From a checkpoint of a small transformer trained on Wikipedia.
Size: 13 layers, width 256, 2 heads of 128, MLP 1024 tanh GELU, vocabulary 2048, 10.9M parameters.
Architecture: LayerNorm before each block, biases, tied embeddings.
Training: 244M tokens, 14869 steps.
MLP neurons of a small language model. Each row is named by its layer, matrix (up: input weights; down: output weights) and neuron, and shows model dimensions 0-95. Each number is 500 + 40 x the weight over its row's rms, rounded and kept within 0 to 999. Numbers have three digits each.
After each neuron's rows, "fires after" lists the tokens most often just before its 100 highest values on Wikipedia text that the model never trained on. A number after a token or word is its count.

L3.up559:567478468451539570457502461603476484496564426501462472561520536517554507463543516458504540468486548470473494462468438568474438470511503487428502469496529471536543466488450440505565516540471558478533511505504521438544434567491543435494493488410523531554503515522517502507525526442532545399
L3.down559:463520504495444460508406479434548458508489590480507509477476527389422467436493477558516524461544482535469540470562501511454527452509499503525505596506486561484468570518551495532505482526478443468477474592482477529562443533534507507506446525522565482489486545451523496459487508498542456486
fires after: " D" 30, "I" 9, " d" 9, "d" 6, "n" 6, " go" 4

L4.up869:494527494477531558455440427478477561494456470436522460495527557462491553492480477482498509550488509562512472518565498531530559555486488453471523504475587421445403519460492560472468567477512541502504459486521556539474541484476434420526566577505508537465508553460518490432510543489508507526
L4.down869:496486461532527478569471526491468518540538494500442531498463433508561477469477435525491507487517402474443452573419489511466502534411545493555502488450511520523446510487581524486467410515424483466542490512495529529475486482598504421499481524511552474561527548441507508481559420448524474488
fires after: " L" 19, "b" 10, " B" 10, " b" 10, " D" 10, " De" 9

L8.up205:475490508475580612548503499463467553549502490564453529494476424533519509507486501508522430534524497455511596473487449487503468512448495509452483469553468510513522504487533554633542528491501429507484479429457431469514526490558504452473508433477503446474468561514519562549516493529427482583
L8.down205:529440522562458527486516524435503478467495453529554511526431540428583555497483491475426502476499465497468510444500522505510524515450483463424501440489498557453546475514572492478457436515543468513482503469508546495496596539504507431513527479522528491521453569513588492522551474540482534513
fires after: " to" 20, "," 14, " early" 12, " in" 9, "|" 7, " late" 4

L3.up847:494466485422576475501487490553538481509533484562514547568575520496531480482531483512531431513537445545553500426463449473560451529479500537504547464505470439584512543449536447530472496437519499540499497481542511486549456470518480410524512513471418470500495449597544583493445565539523508500
L3.down847:508472517457536503476551487468502456501461459519497451552589529419524439474491452473526486503510471477530455488562474519534496543466507524507450478486477459558413549558499535535530503541493487400518502443570522537558522470579548528514558391455483513508457493501458408497527496453526489526
fires after: "/" 16, " st" 13, "-" 12, "'" 8, " (" 7

L3.up378:568499582458476518498532540471452499490478469508486443518559533430522493452470467479468481466478508468531528497530552571539403580539532533475491592480502424566544567485445554513524455536482477397581527539467503512474507472562553516507538464507523514494459477511471474480504554487456507455
L3.down378:488527524482459459594489512504488480569567520511450525459533529424470512529540460555474524443466502514537470462500443446475464428566502516504538554461470542523537479513535471522484501516503595505513499519496515554485469583567492510531531532544437471476480516508499445496510508463506509439
fires after: " L" 33, " l" 10, " cl" 9, " d" 6, "L" 5, " D" 5

L4.up934:515462481557464432473484544490460554401464531517466497493493484524443525441423452517568387457513534519575434471496467404512558564459407445482450504512467493529545532510484466537494573517509506417503519504503510497536475510548496488493512483498526483480516499506460496542576469512501509433
L4.down934:497478562519459538571536435509455447509492538513457562464504519559577500435511478534475536513552542414527478493496471505479587491449508518535574490418514445537488419587459477469463501476554495470540500491576456515436470488543473468494499498537544497506395485509460396553436532606495498529
fires after: "\n" 21, "-" 12, ";\n" 9, "s" 5, "ade" 4, "ed" 4

L6.up9:516465531549551531479448453483470483455486510424484487557480586544467557499505431427458536538524519535522465465544499525551534576419550489428478527542519496507550516430531464543431528484448522483537505481497478468513570455456487380492577521517493537502497493504529513493456439463547542570
L6.down9:533498528555584542513474514547452488432438471508574499454526543484461544525517499527484503617426499548467503467467489498564459467423478490520581479511561506464473495553469533508474546481474464492487529528578468606480475499448464529523482512544472483491521464493491507521437435514543492488
fires after: "1" 99

L9.up568:500527478550501537521453566459482506523456437501467566551472499490537503484541537481518523500511466486460462528491469499563444567425428486530490455509516549529504479431480483511484576466484471503447506562452535519451469486586517485464530467541462533535485531525549603510427494491544535431
L9.down568:522531631495502513442481507510455514527521570524553460446552533445449534534449523511511495557489487504528476532508545440444493486494509468487567523498487517544431592474444485511503604487515594472530477609486506495488449452438553525534546480534513488473453521565464490524481540477491547512
fires after: "." 23, " (" 16, "," 12, " " 9, "2" 5, "6" 5

L4.up799:440429556438465469453542543419493536470531519525480487510489536456525490481471470541496475529485586544460511498483529512573569541490508467495480502505502509547511585438507440496465560505553512459508522557603551478597565506558501551491482557462532472481486527529524548529546429501513482481
L4.down799:486480567529600457491472474573531475502547526453536518547512497491527493476462567442496493498580497484489466529495467474430450500491448427528504492535491496494563516505498444510546543442527468480531457530436507470524435547520567479496551480487470483507453479464464606446511501526482497467
fires after: "." 60, "I" 11, ")." 6, " B" 5, "==" 4

L4.up741:495498560574510547540418495551531553518525462442513502522514496572520498467472510469532481456537507472526498494502443549543493440461480486496549531503488461546539546488499473536490566503535478501488470528504423472460485526490467487543611507593519498453491482481518432448566549482510469564
L4.down741:451472533460524532499459480450501506476512550528459601501543522532580490512457460540510581452504440537519499564519493480528447449512453577538468550461515517538521466464504554485539492511499479514499463469487497509479466534436489477510509531515534488527455452532540461447525472524557454517
fires after: " B" 17, " b" 14, " ch" 7, "s" 7, "b" 5, "in" 4

L2.up572:463542448493504438453518476529500508511564517547555441462580536461523470513491495549479460561502450485450484554485521514520555461467451571513474498473555485557476528467554357474472523436454485519562508472440531463491500442514466482442551571461519549472491445507511498538442514544555555458
L2.down572:500484450502457455548505451492498482497518535530570494548554485531503406554498449527509517538538541503451465529479545535491536484525510489590499514552488495485497508543543468509494475471466535587473496485517431422557454496556436441488420468494546493452471496527483501424520495498468484544
fires after: "-" 30, " (" 11, " w" 7, "\n\n" 6, " \"" 6, " un" 5

L3.up423:493404544486474418501521569424489554587488514499456471497572476552558485476440412461472485516486533510467508532549522593619465519508464509484516545542498380591550523532532485504575453498504495474461531542418515500563485476504439464523465604502492489517489556558505575502538451504543513524
L3.down423:460508497544468541463485451653553439516506522527561520504511504503525472567414506499467534439539490496584539541460503489477471441581490496454464517462488476534457486444483511526451523533392406493488483507480442488551516504534525549507496471476486488513481442513445494459494544482575408558
fires after: " B" 17, " O" 12, "." 10, "\n" 8, "O" 7, " P" 6

L6.up1008:556506537455545407483491579534497484491554500499474485555466542497436488530484459473437487508498539519479430535557554566498565518515419512544574513470526463500561546485440526472514538432525492525544494531549480494534439418499527554442528493507456496421446545501537527443546487493498547536
L6.down1008:509435515538521499527456473517543437578483520575504464505549479543387473429498549407485532483507564518560453545480460473432564469532502542463503521478520490497477468543525508514477436541511458508519485534500451527471500497528506430473483548632527556463532474558468499497524450479444504447
fires after: "2" 30, " " 30, " on" 6, "1" 6, " November" 5

L3.up904:483633509493498443453502554503483468488450461558554430571507528545507483428483464509502486498479453461503501458514575504546424504489541545488498500426458446610532483483506528541546550500524469475436506469482485490488512510514618471503583563485535459462519445521437443515582592525512445479
L3.down904:497535510473519478529488553517562514521532434526498524517488490583480563472525492517425501508518457541520505559564536476467485528464449491481458460523508523549580468501517528473442509499499446503520515462480522492434476571445537428491539530458453473493552493500528549522505552524529439531
fires after: " p" 12, " c" 11, " ph" 10, "s" 9, " ch" 7, " cl" 6

L6.up19:440475491545556497544467523543457496487531503506515403532564516439508488535517568574505519555549498505496466545501544551480513552537513495484448450489462487500524508550511400571567548492482521532573491514450527517525494472460444483617451432447413542481446450554474579443418576496584504498
L6.down19:536493484495531497473483464503376461483515511498539534541554453549460467447490460458469484484470516503550547554487556486470475471466414497472515480479457524491417465464488512509458553500476492516522513461566527541455473508532563485464555495525498485519528492466533527428538499462502392607
fires after: "-" 17, " for" 12, "ut" 10, " up" 6, " (" 5, " over" 4

L6.up1012:493493531508508483490546416479416529520512496614445505452532420466515541475431459504606408492422514489465481481526503525496516565479545453480525400551458515488491535520530512580485451463554494493498480385502509503498490567470598513519463548453457497530558515444482482490514475474418486552
L6.down1012:420541533416498408569526502545547529491476504524546479549471459362458522481476503468489491554400526526547510499525524471531495512468522502493541437445455464511512502465506531503536446440514556542453432435516528540529512541473506496491381534554560533482461501470505494560473467560608458473
fires after: " of" 29, "," 22, " in" 6, " at" 5

L4.up364:524478475427498495507521537407486511536519480557486578484517461535489536486576533463547494504529486539499475533456449529495427524501490425523462538514574437450486504509540542470407542497525516561496483477449501473506489428446457450497480491462582560504479494527498447438544540499566493559
L4.down364:482498469523565472551462485462527564483530491486496494415448437518520457489506497513485443494520590494527494415456489485560507534462452538536533496515497499536460487456497460610544449557530424522481525526566511542524506466514487468517465577543506498561586477487567502438531443463528449487
fires after: " B" 23, " t" 9, " T" 9, " b" 8, "it" 5, " h" 5

L8.up531:586464473528545555457498473574483561462441548476450511530452432536513486476458490515474424421504533506537480436483586549499447464618432492500537473448520573462477487425446479435515490539522502434483518538489526464406509486415462524493526461529500481502454480465472489532579528543579494506
L8.down531:538519490460490568501542558490470431459529389460460484507488477404465475555521487498513529477433475527488466434549536492553544484443463548522472509452468493504530478504430460525491506590457486566519424541477483484452477519490572482502517465508472519462480527510513508560534469506431438455
fires after: " to" 19, " S" 16, " s" 8, " con" 6, " not" 5

L8.up701:474426512497499535497428539560492516521442503471470490496513520542466526479449491509489466472463579454471432470467559482482470511561432413475522545499524521457489457442531536434482482533477553392474536530560518415515479547442481455456480461491513520530445471490556537505552524439523539525
L8.down701:528491446581540482552519521529516494435490453536395525486535462528484504488508482552557465504478552490573510501513489533553568458440456458499499480539486552452543500518493509426487493467548460432508452525483455482452529492494472485466489466548523560508534548471488494469489498475569508464
fires after: " O" 15, "ut" 14, " s" 7, " S" 7, " p" 6, "es" 6

L3.up172:451456506434507472485568492441505554427588509492460508509428549493566477518510405515494411479477519573536479446434534482625526543499484491523484494478464519514530552471519437540518530557458547569537499532580506413517529511473502560494503532483481513538485527526457482515517453515550473526
L3.down172:448440514506578479562431514532479483476455534534480569450479475551507515487578545511483510455486421474424507552481438545475420447507493465503452545485484553487482449537479562544491498515498470486528513479539529404463403530547515478547478485442551551535507464508515523478495498517525448516
fires after: "-" 26, "==" 24, ":" 8, "|" 8, " |" 5, "ade" 4

L6.up492:443517476524508503489622528497450523542528445500518446510535440441575522504478439489552469442523577546545444579566521560521495457513516486507568499495462524457439510470476537545455473474556443474472397491506534489501506499428538475480507464563561488500410460549610476484459457472545515578
L6.down492:531496561415463551435458580479456500451494531464492518522426578415479518508473516534474536503530504538410509481480542541453505491560584515451538458474484494558483483506532452546535501573529474463526505561517516548488512450470444410504567525493457532535500463522535468435486536442428423500
fires after: " at" 21, " during" 15, " At" 10, " acc" 4, " before" 4, " Car" 4

L6.up786:459494554506490565448506522511555529434500534528495445594458517458501512533466524470491509489483570498428446488488487512494533538475478450542482517568472505466521563497544484526499528542466432542526522466541505461530518527521446467445472443486526495488470574542563527498428493478547508552
L6.down786:533468530520490452538464448530575486530491509535480446502482493513434464425522591543508515488467433488481478511469465519476497493444504473413554536523563462468499509512479486493531541442461444538548502466491445537466477422480445503495437555528465511515565536522471488561529522490535497396
fires after: "1" 75, "2" 9, "–" 4

L9.up328:508539464483443528499549503500506540519509477527525497509477522433511464522524482530447545516481508549454517411457532518478446482489433494516476537594466494517541536538523472524561447539521472529515517513494514432471538512516502492491517531517464567497452501445584492510567495576503429497
L9.down328:471540576493505486534432478534497588471479509531496447511529475494478451551503515530490540439416531577457517441498517499501486486447465534458500565501455544509517464572472465447576516484521458483531528451476479458482480504487464549517532442494515376500574489448513553557564505519471468446
fires after: "2" 34, "," 30

L9.up522:458499493540518627518537520488434459496543563499570500531485491502543448491491564434546520488457499514465469520509544513498457505535473515471479534539476469485509512496527448499490512473481519510478407489471483455574437427467498563487526546541558543515508589490433499472476547492443452550
L9.down522:484514590494469508498492540499519478480478452530469573521525538493491446482554541488445525477510399511471503489526508531475490390422431481441526563510520521544550520514518461582544503506468429512502502528499504596552493508498426421472525483543554485600494547471504499532471560498527490439
fires after: "–" 30, "0" 20, "9" 9, "5" 7, "7" 6, "8" 6

L8.up214:515479486557515423493582502501474516469517531410485488514495517492414476391485515476525457462504535509529478511557491594494529487478533487528539466528503543457499527502498544558487493440544429521463511561417476464494529471519526444508595527538504536557544503525483516487451470421494515563
L8.down214:565521508406428429429600449513416498524552513561549539459537542461453535537531535567480507486539473518491522478599540534426526494445579484494508559454484521509499512528508492491510457526517512477506493547504503523464585503483508470442500610470475463557528451472445460428520478469543412505
fires after: " at" 46, " At" 14, "6" 4

L3.up820:497508446432427481535545492476507544597502468497498464506443467603490541514552497478532484479495554472498536474517497442548405489521500430527528473489496516441508503548523504507503492477534492513513483513499493436516555498463530443419467506488478528600507552548514640419448528538570551513
L3.down820:520577509515462464453525506426605459547518535458502548534521567528455538476470495513537450475540527482501505452463489531545517499488541459505467545537567513526481519504521444503478448529486491572545435506542470461434483494504503417488487472483503473450537539503539539493569444518448474549
fires after: " S" 24, " B" 24, " T" 12, "S" 11, "ub" 11

L4.up115:393442482431500501469494538424516550523469534526511451505516477547497487565540514451488427504481468596432482497404451488489439480490529512471609487464462492488478528522488471488470538459478475527481531509474513483461501451495437507535514493485565552446495560496485520527436485522571562517
L4.down115:486489486488495502476449516571511534521486504456495489486404469528500450537482473528508458517512551597459517436508447470455533493458487408511420454508576500514449496483523498517548532491503489450570456457513467459511465533529542466512510481446449483469544508494474511493540535521521585469
fires after: " B" 16, " b" 11, " commun" 10, " Mar" 9, " M" 7, "ib" 6